Part of a small language model's weights.
Size: 17 layers, width 512, 4 heads of 128, MLP 1024 tanh GELU, vocabulary 15664, 44.1M parameters.
Architecture: LayerNorm before each block, learned positions, biases, tied embeddings.
Training: 528M tokens, 8050 steps.
MLP neurons of a small language model. Each row is named by its layer, matrix (up: input weights) and neuron, and shows model dimensions 352-447. Each number is 128 + 24 x the weight over its row's rms, rounded and kept within 0 to 255. Numbers have three digits each.
After each neuron's rows, "fires in" lists the words (lower case) most often at its 100 highest values on Wikipedia text that the model never trained on. A number after a token or word is its count.

L6.up83:118121161128118102146134096141119077133093098124139157187148079079173129108142097101133151094122160148107143082103101106162132092154129129142170145103152178129089173121133154120142132110135121106128113084094126139124135116143130122090113149137143139161103097165149108135114149129136161147
fires in: "of" 30, "the" 21, "connecting" 4, "convinced" 4

L3.up148:096075103103116164117171142144099117139149139128180184150122143153153135161192161136119117130103153121109093131120140112095113108148124149096144121144162140117139113096145127123118113113123106130147144103096091091116168182156139124116147144161097145131138110166139124147130104156161104132
fires in: "and" 25, "has" 11, "have" 10, "had" 7

L7.up367:146113110170109107153125094152131115131125133118116149151142149151116117122149108144112167147123163128093110131072114134100150160118139070095137121144120139106059122079158091119140162181123146178105119153113100162101136111142132157101059151149156117172114126160134149117064142110123115112
fires in: "and" 59, "atoms" 5, "thermal" 4

L10.up11:116137155145136113178112162073128148150150123114117163094144106114077113112144138158127139146145158105118116160148142139178114157138096134134092126106113151099133139128142135148092140129113119122114152118184133093142124160102154125141138103141112094142129128144134112163167094149143120119
fires in: "the" 26, "three" 9, "in" 6, "two" 5, "leave" 4, "five" 4

L3.up1018:085139096144120118104147148125126105161142113127108126113139117121086133131122087107130103114127157102099105154135151116161134159130133154127109167105147090131151113121098159116134091093126170147099096129136113106168139150130125149105145130069135146096121130117146157122127134163108134127
fires in: "best" 24, "s" 10, "its" 10, "award" 6, "nominated" 4

L4.up613:136188138098077129177104117122140141150083134092135135166116120180159109114115117113146121129147101125150121095131201153180121139171138158163145176108111153095131103116124161129114120164143142103119121120146142141148139149173125116132149108089127077097175156126126150140159151135093153115
fires in: "he" 31, "she" 11, "also" 10, "been" 7, "has" 7

L3.up0:118112168103126091124215143123100134115100159112125113090124130154088124107133091100122118109150100125111136159140183099145136154117126119155142127147130142135142120106124093134070142159109089145149150199127092123075162126155108143160095132112098122124089111172112080126098139132132057127
fires in: "a" 24, "is" 22, "not" 13, "has" 8, "the" 4

L4.up764:139136118143119130127118127157147102130116156126148096193092124129104129103124119121158173127127132129142150109104152125138097134133136105123115089100131124136140150174142132150130146133139156139159100122146116134151124161073119150162133111123122117076114161094152124142166107150074165131
fires in: "the" 30, "first" 22, "an" 15, "this" 10, "most" 6, "one" 4

L3.up539:158137082098138115154113144138143132147133102125114116123166126113094136149133103101170146128151154115165116110093105172149162130154157140197104145132124128143120129120163121077147122166139121141123117117131167154136134115114090106092118118108130144127124165104158130144107099148082070130
fires in: "that" 34, "which" 14, "how" 4, "they" 4

L10.up817:181132106157125106115131138110139125117087148132073140162092145146120150134172135127131105182130126097108127106121105152114172136160196121203179133131140096128121093130121132129137094180129138123134129148133094178112152158087125124155160152119129082149101147110108132144132125127145132119
fires in: "to" 41, "and" 9, "before" 5

L4.up336:113115137109126138136159112171096053079129142127119082163176117091122146089124103103094143116176145124136147133097126164090093131155102130134109105117123118112131148143114116104113117141140146129149172111091094167097111166147138141147146087140161143131118081112138145144153145132130120183
fires in: "the" 30, "of" 22, "by" 4

L4.up676:145134125146112121105152123120124107125076177122135115103108164169111107099137112108105142161158131163132121127115125119153132114143098115087176088146152123142125151120125132147135146175122118122124128137153097145127132121148136133093096081121154094147155107109104132151112148087138154077
fires in: "his" 17, "their" 14, "its" 7, "as" 7, "and" 6

L3.up788:119147135135106136118164111097133099144108138106142097141120119140152110141114158132139140082111127086111166074142178113118129171124147094107104116135110157151135116140137141129191153107121134181164098142137118112097079104108162145135105172138136081154112141116131183153173072110089109125
fires in: "a" 63, "each" 19

L10.up71:108082108109138086133147151145164142135125118092113139139117128115126117117123145162121118172146109131132098150096110147088128151108123135150181157095139192175125132140170104180099094116104106092133142167126103150108093152127184145137135142125125085161092118148112131160138120102158122111
fires in: "to" 36, "been" 8, "be" 6, "her" 5

L3.up462:109123150139106120095130114125135120144119084135128157115147130117094126102108141149174168130112123124175142144095117142112100104119134105165126137119139137132103070104141085105122165092122114136134106118112119068104102096110144150166100114112147137162136099165156125090120102132114134102
fires in: "while" 46, "although" 13, "being" 10, "because" 7, "as" 7

L3.up540:117127134126136142101122138120068165151177135110151113086148150128125125117077129088145095123128097166124122104140140115112113125127120138114120120131130140091141176127142151171115148119202129103107117108169157189111163134144121131119119109169112152128135125076136161102118113120147121131
fires in: "by" 49, "for" 11, "on" 7

L4.up198:127113121191130112113140159126106136116138119141118099106097151112143121114130146114122088070107118119107113115123143117091157132128109144173090114118170128119144131156101171182157165115094102133124133128150181168144131136111119100111084114076130151152123142141158144142118110156112121099
fires in: "a" 26, "the" 11, "to" 8, "at" 6, "loss" 6, "in" 5

L9.up617:098131173143154128087143127104107089121177150134161133121157079152089122148146133132100090121140119124144146112132134110151126131142116129132141173104137092129116155158142093077132143162140126126152108136126120126100154144132098112112145116141104135184125146121115140157120106126091142149
fires in: "to" 20, "of" 16, "for" 9, "as" 6

L12.up594:136182129133118078112167169097134155165121115097089164165133136130105093113072127125112122104150130082140147128132154125123145099154089117133109116132132143101153131132184142112136148152121149114132179143160120169135106142151138085100172137132162189138139106155090136112137121172151145123
fires in: "the" 27, "his" 21, "her" 6, "in" 5

L9.up161:112136131115117150118120141092125121117138098139146080106122167167132141117094162121100112147116103140087098142107163083133116111076138093144111120093174127149096111132161114170123130159135131130150110095133148105128112139125138108073112155079115096126141110122121115132113131151141136142
fires in: "is" 30, "are" 11, "was" 8, "publicly" 6, "be" 4

L6.up709:131152146181102110116124094117149147091126140111133118080117090127147124109154118149148181132133163123151132125160139159134121163137099105111184138111143148145099148154128123155139100115176147168121146124131097145133150141146082111108100081117147164136126109130118111165088150108116136092
fires in: "in" 24, "the" 20, "between" 15, "before" 12, "around" 6, "about" 6

L7.up612:171137150125152112181126132141149117135113144117140123189128148131123118130101138133175132121088155143140121100130146119119132180096113088099107133127130112150141140132143099113124140162115106118135134135106130157130163109128155152114131146153145129135118112129130107165123132076128122123
fires in: "a" 27, "also" 12, "an" 6, "mainly" 4, "commercially" 4, "particularly" 4

L3.up799:148127160078105131156141134110143140113101124151131107101162131149145119095121166140121136075090148092129173161056112111097117151091139145118099147142130129145117092108177112143164118148152137164137110158145107106084127158121118116108135111140120134138187127168139162128170111155124139132
fires in: "of" 28, "and" 21, "for" 16, "several" 4

L10.up831:110126107107101093122122109122095133135115160119125096069100145107157112117138073110115061138159113093147143113137113142096127081102164096130133088141135118125194122133116172119164122163155142131140113165131150121147113111124081152159126131160101118111143162156134128136150117148136150123
fires in: "to" 30, "will" 9, "might" 7, "can" 5, "cannot" 4, "later" 4

L12.up464:131092082147127091135100160155114110122160171152130143159160094162135109110137139113135128122130149112093134113128117145158142170122112127104125146146109172133151099141136101146143125130152130136101153142170110145131137132115125102066108127125180108117103114118126150109131111145154101123
fires in: "and" 43, "to" 23, "not" 8

L4.up839:139130146152091124145161154122151131113111088162072088139108092085107078122130116094141157125106164107127141147109091125134136152156124131131133130124138174139119135183142136174114143111160116097152094115117122161078116160163151101112126171168116118128117097099158117130142158095100112139
fires in: "of" 19, "the" 15, "in" 8, "on" 7, "directors" 4, "other" 4

L3.up176:099136122093093135106117129128100140142154078097097151142124061114145103162117133157142135156151141147146132148156134100203095114126156136132115129134118139134130092132134158099110176115141112152136136156140155175126191093152131169141148113057110125137101118135129119166086130093135164164
fires in: "for" 23, "work" 19, "worked" 13, "served" 9, "serving" 4

L7.up982:143083180097103104125120119157098099155113152154174094139139124155111131086073146147120076144102158126121130101074117099085125109136119151136121164134067100135171133138122128080115172140156131118117120109140171118139102110110147140137118150127111147189115136109109143133116129112125156141
fires in: "as" 22, "a" 18, "the" 17, "of" 8, "an" 7

L4.up517:112124162150136162148132132098127126094139080104118167119116132108129072127168092117160069119174127084150127124104152125098117167146091124104115102115135149125102131103130157125091112127119169137115187125115129125195129108112140098150180122119120146090084085155157129118140125139072108133
fires in: "the" 52, "last" 10, "final" 4

L9.up47:135125162140126117129155137152175111140151106161134166127097112123134106120125173113103148111087146123154133116146139124118143163139108118135124111137120131173099089071095100156085163143120115081108128163126124115124125137124163098108149139125175158157120098108144143172126101146197139163
fires in: "the" 49, "of" 32, "a" 9

L9.up265:101107141108121132161130131140110135136099173161135153154114171110154114133099132159145158085121106116086125104084162124136131149136145122101136169129138122122124115126134139149138091157148141125113147147158118145107117151113142102085131137086104177117144127129151145140143137130144125148
fires in: "and" 89, "of" 8

L4.up778:126102127129127108162158099099098125151118110100158111125151103127121082159142147147152079061087126139118109178094140084121126162092134111075127138181129121098171127118138139161086116140139151157115149145112136150095116125070123123176128117109114119146091115124156109080117116139144137129
fires in: "to" 25, "on" 21, "out" 7, "over" 7, "the" 5

L3.up187:147142104138089153128141116140122123117102132171128173124129086141103111136100180127122120161094147154104190144127154107164131133113110118115137198138150110081145152160077098142106126118131125101118113134105122146131068122128093120131113158127162136125153150112135139115120115144140125109
fires in: "s" 57, "that" 9

L12.up167:157145160178151154149103180107105117174061092138112104138141156131116152133120103139132179108134146112153171162129140129144119074125160108100144124155073131128176129136200109121118122121072137109146150121163102126141126130123097173101124105088129122155095085098130160129112142172133109116
fires in: "the" 39, "his" 11, "an" 8, "its" 7, "active" 5, "with" 4

L3.up1007:161125061143079106157093131139118103135122134140136087156145154102089111178109163118166095144128121147175125119105115147130146154123132083123168140148111122124131177154121095123098149138160142134106152175136099180110133129117133117125096130112119118157144155126106107174151107124106120131
fires in: "and" 51, "his" 15, "s" 15, "with" 8

L6.up483:114115132116133152142176150146128133104093140150120108145149061042108134134102118163115143120134104092103105122076144167157135122160148136107145147174161095141088161120121118103096128109159094136108123141117118165137084079150152120086116169096154149145140087134130129138102174148120156170
fires in: "the" 26, "of" 14, "000" 6, "bought" 5, "on" 4

L12.up282:118106150112113128107118158138126136129085115089108128136131097116138071100162140155097099155172134137140172146127119104118140105157154162117141115067134144143150157151163107130125080142141149129092149134158134117154124117124097089168140145129103147135112123122085121135128136108107154140
fires in: "s" 19, "his" 17, "her" 13, "platinum" 7, "last" 5

L12.up919:143114088139132129140142095157142147094131111154121067081144139103130104113187090108124122152116143127153076094130123135148151133148111089110149162146130120132161125104131144109118148165129109195124141129091133122126143137121149088141106103092154128128134110107167123140116156121100138141
fires in: "to" 34, "for" 5, "ll" 4, "can" 4, "t" 4

L4.up487:164148157157158131110165134093107126146063154133082117086150121104123102138113120123137164134145108100158141139099164136118124143139161150105099149096127131150128137106156149103153118130092143159137125170130126114133134136154151125134109147130162142145157149087150140117127123162128106100
fires in: "for" 36, "a" 21, "of" 9, "any" 6, "several" 6

L10.up319:111118143136140144131122114138106132125122123139182124103194118100060106133120114112147123146121114157129149173154090126107152169110125138127102121118134119127060145094116072134160142091126091134126113159108113108123129117116143088124103138123082150114116104139164133145168126142171134117
fires in: "the" 72, "over" 5

L13.up716:151135128130167115115119149147094125133118116108141132155123100109111164156103139114097111134144151167183148157153134108121159151140129137103139114118157102162114139097140143137129148118097141132087127198143132126141098112086120121150117187140099095154106123127159114153168080142165144149
fires in: "a" 47, "the" 32

L13.up365:155165114144138136158140095118121087147080123122152101084135126081093111162117138136107135125123114168148134130129138116103146149098086113132104107136166131098129137118121165139139155097087116117134110127111101097116083105151154117138136111093147119165123126154123117133123156141089129161
fires in: "the" 31, "during" 15, "in" 6, "from" 5

L4.up135:140141136130137133138127124161103137106143119159095135163115139132138132149131121135146171083154122136113133134136141140150137141169119148123135140107127117171125120108164135092129130100128126149144102165132107127090084167169103106164126149131102112109058097119083138116181117152152153140
fires in: "and" 31, "all" 10, "few" 5, "four" 5

L4.up687:118115143147106120127115062107141103175115116161082108130127133104117134094147111105118103121124138137120124095101137108151131101133118112118168142144153115139133076091138145131145156152148104091147117175142098169092144140099118132118102123110122089144104158154112146159103148139168136128
fires in: "to" 88, "with" 4, "the" 4

L3.up812:120084181112137135156119130080114123126121129194069139152109130140103117074067096110167146153115103178143129120185159155117124134103137165118128103119140113108146141140139142132121139136137155161154115095146095119142144127101120103098100119118116155121116184127144158129135121138118053111
fires in: "been" 14, "included" 11, "be" 10, "has" 7, "are" 7, "also" 7

L12.up735:107120124159136113131094132115096140153108163126134132106157119106126149107108161130097124151072160182118152119182159133143161134116184139153137090117152162135149156152121136145148162128111154129134162121129106124115115085101097137128099118135173158136135115114136126158145140129110113091
fires in: "the" 27, "with" 12, "by" 7, "speak" 5, "in" 4

L6.up934:103077137137142092096148113106102082110116084134078108171124151096127121084110122114136099101129148123140112147170123100160120149120141112086150136119145154076148153132125153094090146132106113142108125136145103144122101130132164128129142145141185140133126130122123115100131147103112098177
fires in: "and" 32, "is" 24, "a" 5, "or" 4, "the" 4

L4.up804:099146140120128153140122073135129155116129156166123164124145130150148096122134133089144143117129089098105141145133124101138142170128069167101145138121128129131137128149146080181120115135099130157138081199155113108100094122107116117111150166150146152134150119124149105132115100113123134071
fires in: "that" 43, "which" 11, "what" 7, "how" 4, "who" 4

L3.up954:138081169124099082111117122098105093105097097150151081104165126145131129124164089111148135105092093133093113111117097126089190140095121128155172132115153150132106113124133144121131121180090128169133079130085141133118159123173126163052118095128117132124127145135125105142161102129126085130
fires in: "that" 21, "which" 17, "it" 9, "will" 8, "must" 7

L13.up689:135135091137094135142118090120143106165098159137109160116159162116119131129161108153092157136100141153138146160144090149134139154154110110137131179132087180144117187138164083093108126149147177103087121200109120110112107104135143083110096129070094134129122138106146138102129113145125133144
fires in: "and" 29, "the" 23

L10.up383:125152137117123151119088109112093122148092095123123112160090105135178137130153144106136102118137172117128122148119112121139140116114083088068156126132134140147133101144130116131138118116149162155150129135120144130143127125139150138105149087083135082181136115122106136129146141168151154094
fires in: "the" 50, "his" 15, "a" 12, "despite" 4

L4.up810:127157133085152158179123140087130119125109105154161131114148142137121135092147137136095142135082128127119102104168105177107122130110132130123125121163128107113147111099126117161155091131189191175112133124130099128105143136105141105125125112154086139097158132102126164141149113128153119115
fires in: "in" 37, "the" 18, "by" 14, "to" 6, "with" 5

L12.up372:128103128115122160207165112197135154155138190147148137102165122136132196133100145172083141131136134096162128095142120121128162127131054101122097127084147153129157179140118137139125136129149117095172157123146122141146087112112115108114133111146133146119126174084131134116152110126120153143
fires in: "it" 30, "to" 15, "that" 5

L12.up358:130135111124121105112130080133161114107154160146160126144147186153111099075180098118124087165098182152120107090142131139108119150110117137142140125162095140109159122159125100134094147110107114120154146135139153116149113176121145094101157132102129140195115093156105121136120120095149139122
fires in: "had" 16, "a" 16, "have" 11, "has" 7, "an" 6

L4.up436:135158085143094137108106150117139113106135145095140111133142141117129142094101146163107117157133118100165119122118127157156124160137102150108150112131127131170124119119156139105133113087164172104124094106143121087129114112115146164122105147095135117143138189138096107162114140165183095132
fires in: "including" 13, "in" 11, "as" 10, "through" 7, "there" 5, "like" 5

L13.up573:142122088163156146175082080130140088140084161106185135151144104195119157156124109110117124129120151128114159111141148143129139160151114062122097127123137104132146153111147117131099078111140156157129117167171113124169097132116110139127155153110062108154147113130107111141173133114145152090
fires in: "the" 92, "a" 6

L13.up265:146146128114159086108106128193142103131172150142127141158140110121157122128137165174146186128109109118132155117168128154138098129110187151099075135127132149130133118115163168103119119121113145126148138063120083119156126130082138088149102142138138134118097120158170150142150074153125114140
fires in: "an" 69, "anime" 4

L10.up580:122124083129142153147124182115080126168126142107131136121143124171127127130111081136103082104096146124083136103114105150133123122092153143131095114116120114109147133107153095154115157145144125133106118134128187147136093160131142138119146155166126096129122096155107136133152131116196170160
fires in: "a" 66

L10.up648:131171146149112152132112155188171097106127140205128141129153099134096093153134111156129155127105143137109152182121124133103162166087072170161125138141150106164112121141137122112099125131134143130142129125124120133157148135109127169129104128159147084136111102140095131131131110149126148100
fires in: "the" 34, "a" 15, "one" 9, "by" 6, "an" 4, "his" 4

L12.up360:149131092123119089163100079115131136126144121169110125129140136120148132092151118090115089144096109144158119137148119157118161125109164103147089098112133141117178114091154138128126148124211160165134141147113122118143107136143127101175126123132113144112091129066163163108106138130142153111
fires in: "to" 32, "can" 8, "not" 6, "ll" 4, "t" 4, "will" 4

L10.up219:129136093125113150137099084113137138149115146109149168104091120092132082154106125141090129119119165121080120116097155166104134120113113157103120134086113138148116130126165110115117157085155109101135161122116153114081131155112189162134134114150151139172098134137109128134150104134129124138
fires in: "and" 46, "in" 7

L10.up27:108104130159106107114095153140133120158085153099161120119118120141070142156127157111124156122144123160097219125158151110072149173125132127123135086100098125108127132108154130173117128123129159150159167146146133130184100126145139145146109092137116080143108125102107122114149131124158120155
fires in: "the" 97

L9.up580:130158165141151126133122131125143087143089124117163100183103145096132115112075102141159126118113118092113148143091157141191177116107133107131145164092079093083130127131107131109096165093090130132146128110119105139135119144146154114068152123121121149165140133138187152164124130131154148112
fires in: "the" 32, "of" 31, "with" 19, "a" 5

L7.up921:089162064125124123122078135148139144141123134129132130189092100131121115121097135125116124102126119128118130146110166147133117174110130166127156095149111108135143134088135127096174134148188157182128129138129144096100126117163133105163183121144149144169118148121114118105143131137162125091
fires in: "in" 58, "the" 11, "8" 4

L9.up254:129112145082137127168114135095118111167095113134133101148135166115126108121135124158152118139104119139119134147089129156106143145154176123180131105172142095134143135107174136131160127175104127142117106106110129163146116099102104104150113120149132116070141184124103171143095083133127145104
fires in: "be" 33, "been" 11, "still" 5, "first" 5, "also" 4

L3.up582:135091136120066142132151114132097129112167168110117114132130115146148158143108182137121152192111136095132151113101111118074123144109096092098170108103148112139110125120117142128108112115146157129115118149108128100113143154108137164165140156167109127086116109129130151114117075145122109103
fires in: "and" 34, "their" 17, "the" 14

L7.up262:177124138148138082111124156068144121127130115174190133139130132131122119123149144138121122085175125113135130116150173108108068127147131149084153146094138146121119117144133126151140111153142107152124134094117105120128117153104102130172203140126094134103110131128100135131177118125139084125
fires in: "the" 28, "a" 26, "an" 10

L6.up988:132129099132122114151133112115132132130150163140123173143124124141132170158107107136122095121133116105155135139148131160173125136151186118150103118136096120115118083155133138180144134115100158140164105154122114112136145132113141133110105105134106097111141121160113128074136156115121131077
fires in: "he" 24, "that" 14, "it" 13, "they" 6

L4.up99:147062147107122145135147157125107143120141139144095149170069144156124128136093128094142142126106139147100112123126098100104101143119141143063163136102134135111117123129094147079076090158160145138134118104149079142110107146120079089129149142161112141155127125105116158109147101155122118139
fires in: "and" 70, "the" 5

L13.up329:113158104095148150141164089131124148104131121154113159102127165138144168110131137152136124115127108124102149142129091119138130137180133139101157126116104132043155114110123147135093110142148109135152079114104101114103104108157094109124079155164126177122078137125136159094111093126187144183
fires in: "which" 28, "that" 18, "also" 10, "they" 9, "it" 8, "he" 6

L4.up720:112140123136141112149116160152121208108114116116154108151132127176120137077098072105162128143116158162120131118102121168127113079127153126100169110105135153101112078126179126160091113087161139128097148140136103072122126100144152150121131152089130131160097133101117123174130120115136126126
fires in: "0" 57

L4.up605:100139145100148105146089127108134128085139149140109163140134156068158151121119125128081134135137200110108110116164136122133102142122173141146114107139165114107162127149156122129103150118123147198088091103127098151091125094104122152133120092137132139129116092140174174126178117083130088142
fires in: "be" 31, "been" 25, "not" 13

L6.up943:173110192134097137134143116152092133105139081119097141142110127144085131115147159130144125148108140119123114155118129117124140184129084139083157093134150119107104117153112117188155107147164149102137120130144108145166156130126157104170146147092152141128115120140101120183132088128097125109
fires in: "the" 44, "based" 5, "annual" 4

L3.up161:189155110164161157120125108158146191119121133114093096115115147152123123121116190108162110126114152142153131172172114148105139135154128122105137128127150104168068120145104130129138108105166100116100119158136157115091127093113143140115097157096101122143079138134142146097118122102145105135
fires in: "for" 19, "and" 13, "while" 8, "or" 6, "after" 5

L4.up117:148154160130115111156144150112127109129137119140102118135106155154156115148089163157145126123185123107130107147160119167164095125136143131148117142116135157121155120152128117104122161144137157136137158163135148161119129125141145106127080150095130068114143152128076141126104108142101112107
fires in: "that" 71, "the" 14, "this" 5

L7.up830:093173153143100122159133125165147111145134162172095111098126130102146135134121163132093161144129136119151098155122134143114087127151145100116082149124061131072144158111110128129057133134107083125112137111136103167071114119076112132115123160118115155106133182138142070114121095135147124147
fires in: "the" 18, "to" 10, "and" 9, "in" 8, "with" 5, "as" 5

L10.up443:132098130125123147134149174117086110116169152118115121082090096163110178086122102135126158137070147171096127098143187112119178139117153154126126098143153144137143108114151108117159138128097088129169110123150102101147057149083156136144114153153097113168098128145117122129143125158113101133
fires in: "the" 49, "a" 4, "designated" 4, "an" 4

L7.up360:111144105130112116140124128094109143079156170157134063137134176138115098129134112128107117132138137128150118120124131110123124130123154073119098121140146127184134120148128118102095074123079112159134131108156152126166127114113135140119137090083194129133134103138095134171116101132149131133
fires in: "to" 36, "is" 14, "was" 11

L3.up371:139173100152106122116091131106144120152109127164151117135107141148137083078098090127111165153135123109095123105162152172180108108132134133159130157133134138158089125104133109117134116127128154089170118125170119143096128164137158084106129113119136122117107163160123149126133151146146138143
fires in: "the" 22, "to" 15, "by" 9, "than" 6

L13.up12:126121132144084121108183142155136135122098138153154119153126100122144077120109138099118164154126148117164141128116116122114129143121152177113179147158122122129167159101095081117154102147108099112134094166098118130093178151096120119126099143140098137118096111118149096125078102108175190172
fires in: "a" 23, "the" 15, "her" 5, "one" 5, "and" 5, "his" 4

L12.up545:096104106164137114114136106168134115127132083151133130130148098155142126138136140164103139115140107156144093128130120108125123107113184127072147141152137161159091134179143114136108092168125140125139099090149111139138130114129129160110102138123087128146129099141181104094129091169134125098
fires in: "an" 86

L7.up351:164111132142155137135109131118119076147106078072141154137144112125138094086151077098112127169063136107161093097141112124122102110118136155086131138153090118095087139091165143133132162093161139138126151141186131117124168128140128154140088112111150121140127106106120199128126159111129150142
fires in: "at" 25, "of" 12, "to" 10, "the" 8, "with" 6, "for" 4

L10.up470:087166143141139152113142149121107126121164141129141126114149132161111111116127123139177115111099129135131149138142127155094151127076103141127124114101123097090125119119152149115126130127110096123109083153128157120147087095077127103128105115137093149142122138153147134133093142120118100154
fires in: "for" 41, "as" 12

L9.up209:134123146121153153149143119138127091125172144148126144121110095111172128128122136112146107157105158127104090092157100096120097083188167121122100100123162095135179124133139119141169110144095115123123114167122100113099148132168149114129148115158101159153118116148093122148152122082127076112
fires in: "to" 50, "and" 11, "would" 9, "not" 8, "will" 6

L4.up650:129163137121129147150142124144134118047167151123142146133134176128129150133150174119161129139139126103101103160161127132150162089134128170109135136103127087145144128143122144109164086135113159136143103119158087118149136155152156126125107129161143147121110128150154135127112106127128149084
fires in: "that" 37, "which" 35, "who" 22

L9.up469:129159112172109108093095094124135118141091156092161157157084105110094138119165170118153127155167159131161120167141105081152123117110144171131154198142113146112136155106119106136085101105093124125132173118139124151154109097145155138124165084092116125149104136100175124127134144138149150146
fires in: "the" 76, "his" 4

L9.up96:116113155145149133159115072100126100119133170169098083128147117127117162122126126118151122151124138104142073132159125103102138146136144115134113099129101132124148148161116143103169118165103120131115167142132089156124156149146120155096125138110151166132105101175114153154141078102162118173
fires in: "most" 19, "had" 16, "its" 15, "has" 6, "very" 5

L3.up773:113114148135115156124118153104132166104088111117110112159162145131113137125106124077139111152127121137146180165132126093127119086160102148109172132156120123128147084142157136119190116136113115145102166128154106086094153111150149092147166133131143133137103105120169116144096136108115153085
fires in: "1" 15, "11" 12, "4" 8, "7" 7, "0" 7, "13" 6

L13.up25:146068100159123115114116105112102139128139145092199179141114158110099152102066133088111136164139119136147129083161138138109112145106072124134123118149123119076154137141101096161121141124119107160088139148111084082148113136124157106123113123079132132162123140084149104123162127140129119149
fires in: "the" 45, "later" 4, "his" 4

L7.up83:119127107148155145124127159058139104109107117138122160130099169137088124123155129097132137091129130101148177148194162158148137157175114128153140067114125113117132147149135173136124096168093074134159123127079104099163106139088138148161097110111135150150141104090118156151117103148169121119
fires in: "the" 31, "on" 16, "to" 11, "of" 9, "for" 7, "with" 6

L9.up720:137075134143098127127143112095126152111159106120137147142132129118104135124127125097135086108082075110143092188098148087146131157126115097114134110128127157114137138118124142092142125173119135112128120153146122154115151103110109095096173161152133165173119158143119145144107129181174089115
fires in: "of" 14, "several" 13, "to" 11, "with" 5, "many" 4, "her" 4

L10.up403:145104098144125150120139124116149123137134145136147163085146118146148145128123137104117145080135146101086132118130153149125113158101124110111097136107091133100154098145147137181076091078156173164129196120111142143160113151128141134122116122140097160125100172160118150138100103128168143120
fires in: "in" 39, "to" 15, "from" 5, "on" 4

L4.up707:113096132092102121131152128150122173125152131144087088143101117094163127129125123141143179082128135064116163127110126155123143122143148135122105096073103144130093137103136143124093180102141135111119133094114133154106120143155092124153128086100143131105100090149124129113094142186119139128
fires in: "of" 54, "the" 12

L3.up898:127154145108141143153114176147120098115100118093119117147173141100132113104106150105120135095122145113108150135134160122118163140127124113141129108171116084131128119139098150129064101152132132130139100133160104117130113087125100132135153106100158110111146128082155126091133123134116169168
fires in: "most" 25, "more" 21, "best" 13, "a" 8, "s" 7, "first" 6

L3.up350:125153137099122160118141141129128115134124106139118099109115156083156132160160094168107081143107131158153127090078143120156098138164125148119147119132122157102148155116145115118124127118154082120144123108156117160098128086141116112118145121154123177133116124093104183149145118110136114141
fires in: "as" 45, "with" 20, "by" 16

L13.up754:133098129138131140107146139139179114169140116147161090142113105166096153145112115138131118073086140103096157135117102134118135153071099088180111155165134120131114123107137146185113174150127109145160153098144145150109074152139129135153132133161114134126090126129147140130134100127180123120
fires in: "a" 74

L3.up870:135134137128104122140099092127152097121131169152138137125140161089103114107104103112132098154138116128148134125084154118157113162124123157130137135111172176113117102091113135075117113174131129113132128130102137155147108135126135133145134111147103137145149106169185187120196134074105138101
fires in: "has" 23, "not" 17, "been" 12, "be" 11, "have" 6, "had" 6